Part of a small language model's weights: 10322 steps.
MLP neurons of a small language model. Each row is named by its layer, matrix (gate and up: input weights) and neuron, and shows model dimensions 16-111. Each number is 128 + 24 x the weight over its row's rms, rounded and kept within 0 to 255. A neuron's up and down rows have the sign that makes its largest values positive.
After each neuron's rows, "fires in" lists the words (lower case) most often at its 100 highest values on Wikipedia text that the model never trained on.

L16.gate461 [119  94 151 142 108 122 120 127 124 193 139 117 159 118 113 115 155 166 173 117 109 150 121 116  83 115 132 104 154 119 113 146 107 155  85 147 126 159 151  91 105 121 138 136 143 117 114 148 152  99 128 131 138 130 140 135 103 159 155 143 159  97 161 142 101  98 159 127 124  84  96 135 156 133 146 147 140 144 135 101 127 145 161 132 101 115 114 110 138 152 122 107 114 134 141  90]
L16.up461 [185  92 154 121 116 144 159 148 153 137 141 166 104 116  96 136 105 128 145 173 129 136 166 138 128 101  86 112 150 140 135 129 193 132  90 151 124 183 153 134 136 126  91 114 151 152 101 101 131 127 131 149 139 110 181 161 138 104 154 121 130 154 108 105  97 122 127 122 120  82 136 124 141 156 124 133 170 115 140 133 159 136 145 123 194 182 115 146 116 132 130 120 128 147  53 126]
fires in: "in", "came", "a"

L2.gate842 [140 147 118 131 159 117 133 101 117 171 124 114 165 148 142 115 155 118 112 120 133 114 130 127 174 139 145 153  91 146 110 208  56 150  92 137 130 129  98 119 124 144 139  74 112 168 144 126 122 120 131 188 107 113  72 133 141  80 103 137 142 144 127 134 129  93 119 155 162 117 147 157 123 140 147 167 105 117 123 102 126 166 132 108 100 113 109  99 103 143 160 147 147 132 109 116]
L2.up842 [131  91 126 137 164 170 180 160 137 130 139 108 145  85 191 167 100 142 155 119 131 145 110 132 169 158 142 133  88 134 126 152  47 152 136 118 135  84  93 119 118 115 137 132 125 177 110 149 134 127 151 152 123 117  91 100 157  90 130 131 133 160 118 114 137 121 184 163 139 132 122 143 151 140 161 159 121  89 112 101  54 141 137  99 167 123  93  95 141 134 135 174 114  99  95 118]
fires in: "than", "being", "point", "lanterns", "lantern", "iridescens"

L2.gate565 [148 146 125  96 124 121 109 107 127 141 157  92 103 155 124 152 129 160 100 119 117 135 139 159 114 116 142 111 125  86  81 185 128 187 150 140 131 107 158  95 125 132 137 106 118 156 133 142 107 146 131 150  93 156 130  92 161 156 136 148 131 163 108  77  94 132 138  97 150 154 167 106 190 148 114 101 147 134 102  98 138 143 188 135 122 122 117 138 155 154 116 103 174 118 147 102]
L2.up565 [129 145 127 114 110 109 154 126 115 139  74 137 152 161 166 158 111 149  86 120 132 158 184 146 107 140 134  97 143 124 125 174 108  53 125  89 146  95 125 166 112 158 174 151  94 109  86 147 133 104 183 188  98 134 186 100 111 132  98 106 180 131 113 126  97  92 123 131  82 108 137  97 138 120 151  71 130 119  92 111 148 103 123 128 125 122 124 143 138 200 144 155 154 137 134 106]
fires in: "s", "old", "family"

L11.gate539 [160  95 132 153  72 116 158 138 111 140 145 127 119  84 114 214  95 159 109 115 121  95 150 166 108 145 139 110 172 139  70 114 144 131 155  85 101 115 144 152 125 150 125 132 153 113 138  83 105 118 107 132  67  95 119 109  98 159 149 165 154 124 117 145 143 166 179 130 131 127 128 168  90 133 107 111 153 151 155 165 120 138  78 103 162 127 148 129 101 159 123 157  87 161 100 134]
L11.up539 [136 115 114 115 112 168 147  89 138 124  92 149 133 130 137 138 137 167 126 151 122 147 118  86 152 139 157 170  98 107 159 117 133 150 134 124 192 137 115 133 123 122  93 122 105 151 135  76 150 138 133 139 154 117 120 132 127 110 123 112 166 113 135 112 145 171 109 202 132 159 133 122  71 138 129 125  90 119 115  81 158 123  67 101 142 169 136 121 115 114 124 108 140 141 134  69]
fires in: "of", "at", "on", "in"

L6.gate920 [ 68 115 132 116 131 132 132 115 144 153 149  99 108 156 110 129  87 116 149 140 119  84 117 128 152 139 141 131 129 125  85 155  97  98 119 172 119 155 147 128 139 173 158 139 117 114 145 126 129 133 130 172  95 113 153 125  95 125 108  89 127 136 143 135 134 147 136 140  82 129 138 148 111 137 125 129 126 134 180 116 102  93 174 143 145 171 123 135 182 102 157 138  92 127 126 143]
L6.up920 [140 120 153 107 144 128 139 124 123 134 167 113 127 107 130 144 119  98 173  84 102 106 113 126 139 147 133 144 124 163 160 166 109 115 136 116 154 144 148 177 154 106  89  91 142 133 124  92 119  96 105 154 140 137 107 114 151 129 116 122 139 105 159 158 103 164 158 168 171 164 159 132 138 129 127 154 134 142  76 112 132 138 105 147 153  71 136 120 130 141 147 144 138 143 129  76]
fires in: "top", "best", "most", "main", "highest"

L10.gate801 [ 95 109 122  99 165 130 157 102 145 134 100 119 102 153 139 108  93 129 125 162 110 123 111 140  74 131 142 127 131 142 122  85 143 127 143 117 166 100 126 139 132 150  79 149 125 114  98 111 100 126 121 113 110 124 144 115  95 142 127 108 145  89 152 149 115 133 129 117 119 139 133 102 142 153 118 132  95 159 138 119 158 123 163 115 148  96 120 134 129 141  85  81 105 102 145 144]
L10.up801 [124 125 138 130 133 125 159 127 128 126 144 128 163 142 152 118  90 142 156 108 118 102 114 146 133 150 131 104  98  89 174  99 166 175 136 131 106 121 121  99 103 150 124 131 151 128 156 150 161 111 118 143 159 119  97 160 105 127 160  77 127 170 108 122 128  87 146 108 139 143 119 140 129 110 112 139 123 149 138 135 134 168 146 132  90 125 104 114  99 123 127  88 140 117 136 137]
fires in: "be", "been", "had", "was", "have", "do"

L17.gate895 [109  62 121 121 185  93 152 132 115 172  92 107 146 147 127 116  81 132 133 129 111 128  98 130 119 172 123 125 157 127  90 111 111 109 120 129 169 109 162 135 143 115  65 131 132 145 165 127 141 135 146 118 131 131 136 122 142 133  95 130 135 115 146 155 129  78 174  88 160 146 162 145 123 198 123 157 133 140 133 145 102  91 135  92 110 121 128 162 182 127 112 174 133 160 139 113]
L17.up895 [ 71 104 120 167 150 130 142 138 164 102 138 116 138 138 151 152  97 135 156 126 114 175 109 121 158 107 114 146 127 120  99 160 124 148 105 102 131 135 113  92 134  82 144 192 104 113 134 180  97 139 168 158 136 156 102 147 153 154 103 137  86 191 115 131 149  70 111 128 134 136 141 132 124 131 126 133 120 160  87 111 166 104 152 114 159 138 108 136 151  72 110 140 153 157 108 123]
fires in: "was", "is", "has", "were"

L18.gate517 [143 124 132 137 128 100  89 141 122  94 195 106 121 150 129 135 120 109 124 168 121 151 116  92  52 123 129  91 127 105 155 152 144 134 154 135 107 147 122 148 132 111 121 138 102 159 118 147 146 109 130 119 116 150 126 145  97 139 146 151 150 117  95 123 160 102 162 167 110 105 103 140 140 107 153 127  85 130  73  77 115 105 139 168  83 131  85 149 166 117 113  93 157 109 119 122]
L18.up517 [127 103 148 155 119 117 174 135 121 141 149 139 101 175 147 114 139 113 149 137 193 124 142 118 121 161 135 170 150  98 194 122 135 135 148  95 103 152  94 122 153 131 131  97 111  94 138 107 153 142 140 155 139 143 133  56 107 137 166 126 133  94 117 168 106 165 160 126 181 152 100 124 155 158 112 129 124 140 117 126 145 156  99 110 145 148 125 126 141 107 128 132 135  76 134 136]
fires in: "his", "her", "their", "s", "younger"

L2.gate36 [126  91  99 115 123 110 115 113 121 115 142 147 124 102 130 142  87 136 108 147  92 146 119  83 120 113 129 129 156 178 149 150 151  81 135 117 139 123 151  99 100 137 144 142 155 133 128 152 129 126 131 143 126 126 159 117 116 152 157 127 142 138  91 122  97 142 117  94 156 135 148 126 171 113  88 101 152 145 101 142 174  97 123  95 123  85 143 139 159 136 132 139 115 165 119 108]
L2.up36 [165 136 131 125 147 115 143 107  95 115  91 143  84 111 134 160 124 134 135 144 135 134 155 137 127 107 127 125 130 133 118 149 103 127 144  93  91 137 112 124 160 139 165 123 118 128 111 131 167 154 150 113 170 120 117 117 151 118 117 121 157 137  89 143 166 103 120 136 147 133 129 151 102 181  97 111 114 146 125 121 120 122 131 132  98 157 138 120 170  67 125 135 150 122 133 135]
fires in: "on"

L18.gate791 [128 117 110  99 111  75 173 127 146 152 128 158 138 126 143 143 174 131 146 159  96 110 141 102 114 148 111 131 113 117 123 135 114 165 136 143 124 111 110 128 149 124 104 134 136  72 162 135 101 112 127 146  94  93  91 115 121 156 130 106 134  90 150 172 128  73 117 175 151 141 117 132 100 168 133 150 122 132  91 186 156 165 126  84 148 150 152  96 109 142 124 136 139 129 160 172]
L18.up791 [ 86 136 111 151 112 154 137 141 158 134 127 110 133 166 170 114 155  83 133 143 106 142  79  93 116 106 140  80 126 158  96 137 126 158 129 109 106 131 124 118 136 112  77 147 127  93 122 137 124 135  88 108 103 117 121 149 140 120 128 105  97 145 100  89 137  95 100 123 112 175 150 169 121 154  73 117 133 170 119 131 118  82 106 141 110 125 109 164 126 155 157 144 122 119 100 115]
fires in: "was", "were", "well"

L11.gate353 [116  94 164 124 157 122 180  99 113 148  88 123 130 128  67 147  89 113 166 159 152  87 124 147 135 112 123 124 125 120 119 142  73 149 137 127 107 179 171 150 147 105  97 129 165 111 121 114 110  97  71 102 151 148 107 125  93 188 111 105 106  95 133 124 163 132 173 119 153 106 137 154 122 138 144 166 105 127 149  86 113 119 154 156 115 109 142  99 104 113 129 136 132 131 146  91]
L11.up353 [113 117 115 145 158 119 140 137 118  64 118 180 130  97 160 150 121 128 116 107 117 179 102 121 132 119 113 124 124 102 111 153 151 108 131  96 116 112 126 114 144 114 150 161 133 140 138 148 133 115 116 128 121 100 168 127 151 132 143 163 127 147 101 193 151 157 103  98 154 114 124 119 137 156 112 115  77 123 181 168 109 111 116 193 122 115 145 117 153 114 119  62 130 129 144 115]
fires in: "on", "from", "until", "in"

L2.gate891 [122  97 108 149 122 151 121 155  99 125 107 153  68 185 134 156 157 131 119 159 137 129 164 105 117 111 133 127  86 119 116 146 109 106 138 146  99 112 143 139 135  90 136 154  86 171  90 136  90 123 138 131 136 129 123 115 115 144 137 132 132 118 139 148 151 127  99 152 127 128 151 136 149 161 139 128 155 131 146 159 134  90 110 138  94 118 129 142 121 208 129 110 122 112 103  93]
L2.up891 [134 146 131 175  90 102 117 140 132 137 128 154 149 155 160 125 155 177 141 134 155 102 115 120  91 134 124 139 155  99 146 116 149 121 142 137 132  74 173 143 174  99 151 125 120 114 161 157 141 104 133 172 137 129 142 141 149 131 107 159 121 142 128 116 134 108 138 100 145 125 122 165 125 158 166 107 113 120 157 135 133 162 156 102 109 123 114  87 166 145 135 153 127 166 125 110]
fires in: "music", "district", "entertainment", "horse", "early"

L2.gate356 [140 155  81  83 153 114 129 138 176 116 130 106 120 123  85 128 144 137 120 107 112 175 124 131 109 123 109 109 128 163 168  97 127 154 129 130 152 149  97 149 132 101 125 131 132 173  98 127 167 123 126 125 102 103 163 192 103 164 109  99 149 141  98 172 189 111  86 129 131 119 144 146 176 118 144 103 127 117 111 132 155 104 105 129 132 132 127 143 148 124 101 145 128 153 108 161]
L2.up356 [112 140 175 130 123 117 145 169 121 144 130 133 173 116 135 112 105 139 152 106 105 123 156  97 149 155 104 130 120  97  72 187 105 126 114 101 122 126 159 105 137 115 135 112 114 103 125 130 110 160 128 151 155 116 125 120 137 150 144 138 120 122 159 138  88  97 101 124 114 146 163 122  92 123  58 164 127 128 106 171 152 115 171 157 123 143 151 103 170 137 156 134 151 112 107 119]
fires in: "as"

L2.gate966 [172 105 107 128 123 134 143  94 115 154 135 115 167 114 139  74 141  87 119 148 135 165 143 137 136 144 159 143 133 169 109 174 147 140 124 156 145 152 105 108 133 104 134  73 104 111 144 108 137 125 130 150 116 159 125  84 165  89  86 123  85 157 126  96 124 135 108  73 144  69 139 154 120 163 123 105 157 109 128 152 139 104 173  90 137 130 181 137 154 135 119 122 130 133 110 130]
L2.up966 [ 94 143 102  81 142 116 128 142 120 117 135 139 126  89 161 101 125  97 134  99 141 132 110 143 103 110 164 187 126 147  96 122 125 116 144 132 128 141 137 140 142  72 121 128 148 134 129 150 132 127 132 139 129 131 139  90 125 109 138 141 118 127 102 118 126 140 130  89 118 115 102 118  71 152 131 121 116 124  92 115  90 103 154 106 157 124  90 124 157 122 145 152  91 101 157 126]
fires in: "lantern", "lanterns", "design", "model", "november"

L10.gate577 [118 133 132 132 154 151 121  99 171 131 138 131  85  84 133 131 117 129  99 106 161 131 128 140 113 107 115 121 126 164 129 114  93 155 106 121 134 148 158 126  95 114  82 131 151 193 109 122 127 132 112 128 142 156 137 118 117 140 139 140 142 114 118 154 171 123 132 146  89 110 159 153 178 143 139 178  95 194  95 158 150 118 105 140 132 158 106 164 160 165 115 154 148 144 129  87]
L10.up577 [110 164 156 136 145 146  90 141  80 173 170 136 114 157  96 103  96 180 148 102 127 139 113 188 169 133 143 153 117 110 113  92 130 150 126 155 127 157 118 130 129 119 109 135 131 136 155 127 138 103 170 140 132 111 105 137 107  77 141 123 123 119 131 123  75  94 126 106 129 143 153 158 122 105 144 133 115 117  82 112 149 109 148 149  69  74 152 116 145 119  93 155 167 153 154 122]
fires in: "as", "nkongsamba"

L16.gate404 [143 162 128 115 129 123 103 117 120 164 101 135 145 116 125 132 139 152 169 130 108 138 160 103 144 160 161 120 108 133  87 117 126 151 157 143 139 107  94  95 134 109 154 138 174 137 140 147 110 111 125 134 164 116 131 143 116 140 119 125 140 106 131 143  83 108 111 100  98 124 131 144 111 132  81 133 125 142 109 134 120 148 158 170  92 116 127  96  97 112 114 129 112  73 142 132]
L16.up404 [119 124 119 119 131 151 128 164  90 108 114 128 131 115 138 145 128 133 134 143 125 136 148 128  87 139 107 112 105 146 113 122 139 144 129 109 126 115 163 151 142 142  99 123  93 137 138 118  45 151 116 131 127 154 150 131 151 136 153  99  83 136 101 162  94 138 112 127 151 131 154 121 114 152 128 122 116 181 131 149 124 132 107 118 133 128 139 150 132 141 133 151 144 134  89 112]
fires in: "in"

L11.gate364 [ 88 137 116 124 172 159 121 104 133 114 143  83 148 145 121 147 117 145 129  97 134  80 118 129 164 129  95 133 126 105 120 145 155 173 172  87 118 132 148 139 118 141 152 144 131 133 114 122  82 121 152 115  81 166 119 128  69  99 144 151  60 137 143 132 137 101 151 133 161 112 109 109 156 145  84 172  91 156 100 146 122 139 120 114 121 144 134  91  94 113 143 111 131 155 111 190]
L11.up364 [150 141 115 129 117 128 123 140 130 136 107 120 151 133 155 133 109 158 138 106 151 115 130 119 144 151  97  95 140 152 136 117 183 139 117  82 179  99 150 106 144 182 137 123 125 107 149 142 118 125  75  80 113 110 102 173 109 113 127 143 113 137 102 147 143 106 116 118 118 133 119 122  59 182 162 152 135 131 140 158 112 113  92  94 131 151 144 176 117 142 107 103 108  86  94 118]
fires in: "is", "are", "was", "more", "a"

L18.gate688 [154 120 126 167 150 118 101 117 139 152 105 108 109 116  77 132 104 130  94 109 128 109 141 107 133 135 147 125 161 113 129 127 126 118 160 161 139 132 177 170 144 137 111 172  91 116 154 160 119 104 123 150 168 108 126 147 105 144 134 105 110 125  72 118 137 109 105 126 131 107 141 164 128 143 121 176  98 116 111 135  90 114  82 140 164  87  97 133 132 125 136 122 118 134 129 137]
L18.up688 [103 176 112 142 123 134 136 142 140 144 114 149 120 147 108 106 146 108 135 166 125 111 136 159 133 165 145  78 104 137  56 130 112 118 128 172  76 112  95 134 126 138 143 133 131 133 141 136 142 120 134 110 126 110 137 107 108 143 146 155 150 129 104  89 126 101 136 147 130 120 150 128 148 146 114 141  65 118 128  81 102 146 160 137  91  77 133  83 131 109 146 105 109 126 111 133]
fires in: "in", "until", "of", "inglewood"

L11.gate1019 [162 119 115 123 147 120 155 169 106 161 138 126 107 123 142  61 131 144 137 141 139 105 116 103 113 136 116 136 162 132 127 110 134 122 124 153 130 104 154 143 112 121 115 168 146  85 132 126 132 125 146 125 106 114 127 147 162 124 122 118 126 158 122 107 132 107 113 131 169 134 147 142 114 142 129 142 133 181 108 162  69 159 183 126 116 116 141 119 139 126 102  68  90  81  85  98]
L11.up1019 [150 140 134 139 102 129 142 203 130 111 132 137 134 126 122 125  86 131 106 125 101  97 160 132 101 117 101 162 162 141 113 129  99 177  82 145 147  99 148 174 194  73 173 172 145 105 151 116 130 141 147 140  98  79 117 139 156 150 112  95 156 113 110 133  95  72 136  91 171 181 116 146 119 133 131 140 106  96 138 123 148 176 184 107 115 146 115 116 125  77 104 147 129 140  86  94]
fires in: "was", "is", "be", "are", "from", "were"

L16.gate579 [191 102 170  86 160 121 164 107 109 118 135 181 144 172 116 135 134 110  91 122 123 120 137 109 134 126 143 147 140 118 115 151 136 166 104 149 123 131 118 114 117 113 109 139 162 139 155 105 114 123 158 117 130 126 133 146 120 151 127  90 124 148 116 106  85 124 164 115 129 114 187 154 114  96 130  71 127 108  78 132 139 150 162 171  98 111  92 112 129 152 121 114 136  98 122 145]
L16.up579 [138 106 121 124 150  91  89 102  63 126 150 104  61 148 173 123 127 105 149 130  88  80 119  81 131 133 116 103 129 118 113 136 113 138 144 114 164 127 141 114 140 113 130 121 123 172 144 117  82 139  88 117 104 121 126  98 164 101 123 193 138  80 111 141 172 117  92 111 116 141 143 175 137 196 171 117  85 119 122 103 160 123 134 104 132  96 139 109 150 128 116 132  91 131 127 120]
fires in: "from", "in", "and", "to", "of", "1980s"

L18.gate761 [141 139 153 120 149 126  91 126 139 107 138 155 143 127 119 121 137 135 163 102 143 147 155  86 129 153 134 147 113 122  77 161 128 165  90 142 102 105 108 130 153 121 110 123  99 123 154 106 115 112 122 156 128  99 118 120 120 150 105 147 135  92 175 149 154 164 127 143 161 122 134 185 157  75 149 141  96 105 169 120 161 108 103 148  90 109 144 120 135  89 114 143 136 141 120 125]
L18.up761 [129 152 144 138 161 167 116 168  87 157 103 121 117 119 145 128 103 138 102  94 113 100 143 145 130 134  97  90 124  99 116  98 164 120  82 124 105 110 142 121 152 142 102 147 105 134 122 126 130 147 143 169 116  99  77 146  98 156 159 160 112 138 118 113  84  96  93 144 116  99 123 151  69 124 159 188 127 140  99 154 149  94 135 153 159 156  86 143 106 105 108 172 132 133  89 129]
fires in: "was", "is", "station", "snake"

L16.gate706 [134 159 148 107 136 140 113 137 128 110 121 130  90 123  95 131 120 134  96 153 149 149 136 139 112 121 132 152 123 143  89  98 153 127 118 151 138  82  94  93 132 112 185 112 153 129 140 175 106 128 140 111 123 115 110 140 131 112 151 131 115 155 117 115 161 104 140 116 158 141 151 114 122 151 149 129 120 178 121 121 155 114 104 110 107 102  94  75 146 126 128 142 143 117 118 149]
L16.up706 [ 99 104 139 178 137 100 153 143 134 117 143 106 200 158 126 135 119 155 146  94 101 125 157 156 158 134 124  88 132 132  85 129 135 118 151  94 128  76 124 123 105 110 115 158 134 167 117 146 157 146 131 115 142 162 125 147 142 141 122 147 168 107 124 100 128 152 109 111 110  99 141 183 124 132 105 116 137 146 152 134 114 188 164 125 107 125 119 120 138 170 122 129 146 122 133 123]
fires in: "in", "a", "an"

L16.gate398 [104 101 129 128 142 165 184 177 122 108 189 143 133  96 124 141 179 150 117 153  87 171  96  81 100 123 142  54 135 112 133 140 155 114 126 100 133 170 180 165 122 103 146 119 169 146 135 122 143 174  92 111 101 117 133 152 108 105 124 103 127 161 157 135 169 132 118 178 145 140 107 159 120 124 116 173 120 150  99 126 102  96 143 135 148 117 119 119 101 129 107  71 137 124 112 125]
L16.up398 [128 105 124 168 132 130 167 126 117 161 162 186 115 105 118 138 126 133 137 139  86 138 114  97 147 192 114 108  76 121  98 172 129 107  95  94 112 145 193 120 116 122 156 158 129 145 114 119  93 166 129 183 116 136 115  80 122 143 154 133 151 162 127 139 113 136 110 139 158 132 131 140 132 124 137 135 113 133 158 108  87 113 100  76 146 130 132 155 132 147  77 109 118 113 133  85]
fires in: "from", "at", "as", "with", "against", "for"

L2.gate76 [163 124 173 119 137 146 107  98 149 112 122 179 118 150 112 142 123 142 142 155 126 136  88 114 130 132 104 129 141  95 118 157 131 135 138 124 130  72 144 147 111 111 118 140 137  82 121 129 163 140 165 157  96 129 111 118 155 144 120 109 123 121 120 102 131 126 191 104 112 114 134  91 122  91 111  96 123 144 138 123 165 151 116 137 132 155 160 119 108 160 128 130 139 124 153 175]
L2.up76 [135 150 119 127 129 120 119 172 147 133 132 121 138 140 109 122 138 116 144 128 152 152 126 110 144  98 124 130 149 135 183 104 117 128 136 142 163 147 119 105 110 153 145 161 137 132 117 134 120 141 118 121  79 163 119 138 149 128 107 118 127 123 127 146  88 137 138 131 159 136 102 104 136 180 150 125 134 124 131 137 124 161 133 182 128 151 118 137 132 170 107 133 170 130  79  89]
fires in: "time", "won", "olympic", "vice", "winning", "consecutive"

L2.gate470 [125 118 117 123 109 100 123  82 122 121 101 125 127 120 147 167 113 166 105 133 150 145 139 130 121 122 143 142 138 148 131 144 110 140 161  95 166 144 168 115 157 174 131  71 128 125 100 153 135 139 118 136 155  96 158 144 129 136 167  68 128 137 181  80 124  93 111 138 107 165 155 149 117  82 160 113 117 115 139 179  98 158 138  84 126 133  81 116 111 129 161  99 114 142 149 121]
L2.up470 [138 125 107 158 126 100 116 124 133 102 128 112 170  89  99 105 108 177 134 111 130 180 108 116 156 118 200 135 138 135 150 112 149 150 114 159  91  96 135 127  77 122 128 150 113 108 124 114 107 122 123 133 105 180 113 112 129 144 124 154 106 158 132 134 142 100 141 122 142 153 123 134 101 152 127 146 144 131 126 205  98 124 141 131 161 120 137 145 106 156 163 129 134 146 164 152]
fires in: "university", "french", "east", "easter"

L17.gate1022 [ 90  91 131 112 147 147  60 156 173 157 118 138 149 128 147  98 146 129 124 118 128 163 191  84 146 155 156 106 110 142  85  97 134 147 125 163 149 138 103 129 162 115 145 119 103 165 123 161 101 143 129 124 148 103 124 111  92  89 136 173 141  97 102 113 101 100 125 135 126 159 120 147 135 194 111 144  72 165 162 141 119 100 110 119 116 126 185 137 159 116 142 116 162  90 111 164]
L17.up1022 [ 77 121  96 126 137 156 116 131 176 131  79 111  81 150 109 134 123 100 117  75 182 114 143 117 153 122 105 135 156 173 131  93 152 114 109 132 122 131  92 161  93 110 130 137 140  57 112 119 129 139 172 102 125 150 104 137 155 106 142 125 122 109 129 104 157 157 120 129 167 157 107 115 136 170 133 108 123 166 138 108 128 146 180 134  89 115 113 135 172 182 117 148  97 172  95 158]
fires in: "an", "a", "some", "their"

L2.gate340 [131 126 150 146 101 111 127 136 166 108 106 142 103 121 163 128 135 169 155  95 131 102 171 125 137 167 148 152 114 131 130 146 127 151 162 144 153 126  99 116 157 169 137 159 153 125 151 103 160 108 186 121  96 176 120 140 129 133 131 119 135 139  97 136 114 159 166 141 110 141  95 134 141  94 116 125 145 125 114 125 141 121 164 141  92  80 105 105 147 131 159 131 133 124 137  99]
L2.up340 [121 115 141 156 124 137 124 136 115 124 148 144 114 131 146 105  78 110 167  83 122 131 159 106 167 160 132  83 106 114 146 148 122 136 132 153 101 158 117 134 137 148 154 119 147 137 104 130 165 132 138 154 129 149 133 136 131 101 118 141 149  89 114 129 115 142 159 147 138 147 170 163 178 116 101 125 136 139 137 169 143 124 130 103 139 103 118 137  99 126 123 145 145 105 138  95]
fires in: "song", "most", "best", "hit", "nova"

L17.gate614 [116 106 115 132 126 129 122 145  78 112 126 131 155 138 162 123 108 150  90 120 121  98 138 108  96 180 130 141 140 126 122 149 131 155 116 124  93 117 141 126 109 105 146 185 119 121 133 153 148 116 190 148 130 127  77 126 145 104 127 119 154 119 107 171 106 109 185 117 156 164 100 143 121 133 139 148 138 156 137 120 133 114 189 136 159 139 108 110 174 133 143 118 117 125 145 115]
L17.up614 [130 120 193 146 148 170 130 119 140  95 121 133 131 176 140 129 166 125 136 130 129 113 131 108 142 135 139 127 139 104 153 127 143 104 112 100 220 111 137 112  99 132  99 151 144 185 129 143 153 123 117  85 101 117 124 131 139 111 134 131 109  65 119 119  75 161 173 120 120 147 142 161 132 125 165 122 106  98 107 122 105  97 177 108 137 148 103  98 133 130 140 171 134 115 131 129]
fires in: "in", "institut", "by", "on", "to"

L11.gate891 [158 158 126 138 102 142 167 139 171 149 179 138  91 103 165 112 130 130 137  85 136 127  90 135 128 115 149  81 153 117  91 122 149 155  92 114 151 124  80 128 107 163 151 121 123 121 105  88 136  92 150 119 155 118 132 161 167 115 145 146  99 126 103 138 143 139 137 162 130 101 140 111 190 134 133 122 171 132 141 106 131 134 154 129 130  90  68 136 115 130 144 144 135 119 148 118]
L11.up891 [108 119 153 103 171 106 163 109 126 123 161 164 143 178 193 133 105  89  88 103 148 128 152 101 131 140 133 135 142 118 101 150 130 125 181 123 165 115 115 105 136 138 154 139 147 119 119 167 163 103 131 120 121 117 109 151  75 107 109 106 125 139 110 166 182 146 104 152 134 134 176 110 134 113 134 125 118 123 135 140 163 143 110 151 174 143 129 134 127  84 162 156 116 138 135 112]
fires in: "s", "ice", "air", "astronomical", "siege", "rock"

L17.gate587 [124 143 123 162 153 129  79 100 122 137 141 147 111 180 117 177 128 151 150 123  93 154 109  78 113 174 133 125  93 102 134  64 132 149 112  92 106  83 147 131 153  79 147 130 106 102 142 128 109 119 156 182  93 101 146 123 104 148 159  99 138 165 125 132 115 119 120 141 155 148 154  78 151 139 107 150 108 144 135  91 126 113 121 111 146 172  75 185 158 110 153  83 136 158 124 125]
L17.up587 [102 104 137 118 147 177 120 100 108 129 104 129 131 143 156 116 118 134 121 119  90  99 166  91 138 111 108  97 138 114  76 107 143 153  67 148 113 204 101 126 165 142 107 140 158 111 109 122 131 133 135 109 161 121 114 114 111 157 116  96  96 143 131 127 127  98  90 136 106 146 110 120  81 160 142 139 126 171 133 146 115 102 153 154  96 122 129 126 136 115 104 139 166 100 118 106]
fires in: "had", "has", "have"

L10.gate112 [109 159 141 110 130 112 152 110 184 142 143  93 170  97 128 106 134 123 148 135 131 116 132  95 115 146 119 121  83 127 136 100 111 173 129 139 115 151  79 106 139 131 131 153 112 153 100 142 122 113 158 160 124 154 113 165  96 115 105 156 137 168 120  98 143 173 139 136 107 126 161 185 106 112 119 142 107 119 131 149  84 125 153 139 121 153  89 108 126 122 135 126 134 149 158 160]
L10.up112 [ 82  75  71  98 152 138  77 127 162 146 122 116 126 113 128 132 133 110 177 159 142 170 131 100 124 170 135 119 161 125 135 122 113 145 108 120  97 166 107 113 119 118 128 130 107 116 116 123 131 155 118 132 174 141 160  98 130 144 158 128 161 153 147  96 126 139 152 119 147 132 122 108 149 148 125 133 120 138 155 158 170  95 161 158 146 127 147 152 155 134  95 110 107 122 103 132]
fires in: "their", "sexual", "that", "mouse", "being", "s"

L2.gate34 [128 109 106 120 107 142 118 121 108 105 174 116  89 188  95 131 106 143 123 176 113 136 132  93  98 155 126 126 123 152  71 166 118 119 106 162 111 156 127  91 117 126 124 164  75 160 132  70  99 143  95 145 147 134 128 103  95  43 145  87  65 177 129 130 146  96 109 121 114 163 148 151  86 124  96 142 150 128 126 119 139 120 114 126 149 145 126 123 145 160  98 139 146 116 128  64]
L2.up34 [184 119 120 122 112 102 132 117 124 104 137 147 115 112 132 160 135 105 176 146 117  67 105 121  91 120 136 127  90 141  98 139  99  88 138 110 122  93 169 205 135 110 143 109 151 152 132 136 148 170 129  90 170 111 148  75 113  98 102 161 135 129 129 113  85 138 148 173 101 141  85 147 153 101 144 102 122  97 137 155 142 138 103 161 115  91 111 136  90 156 116 104 113 142 137 113]
fires in: "school", "because", "democratic", "hockey", "ranked", "jump"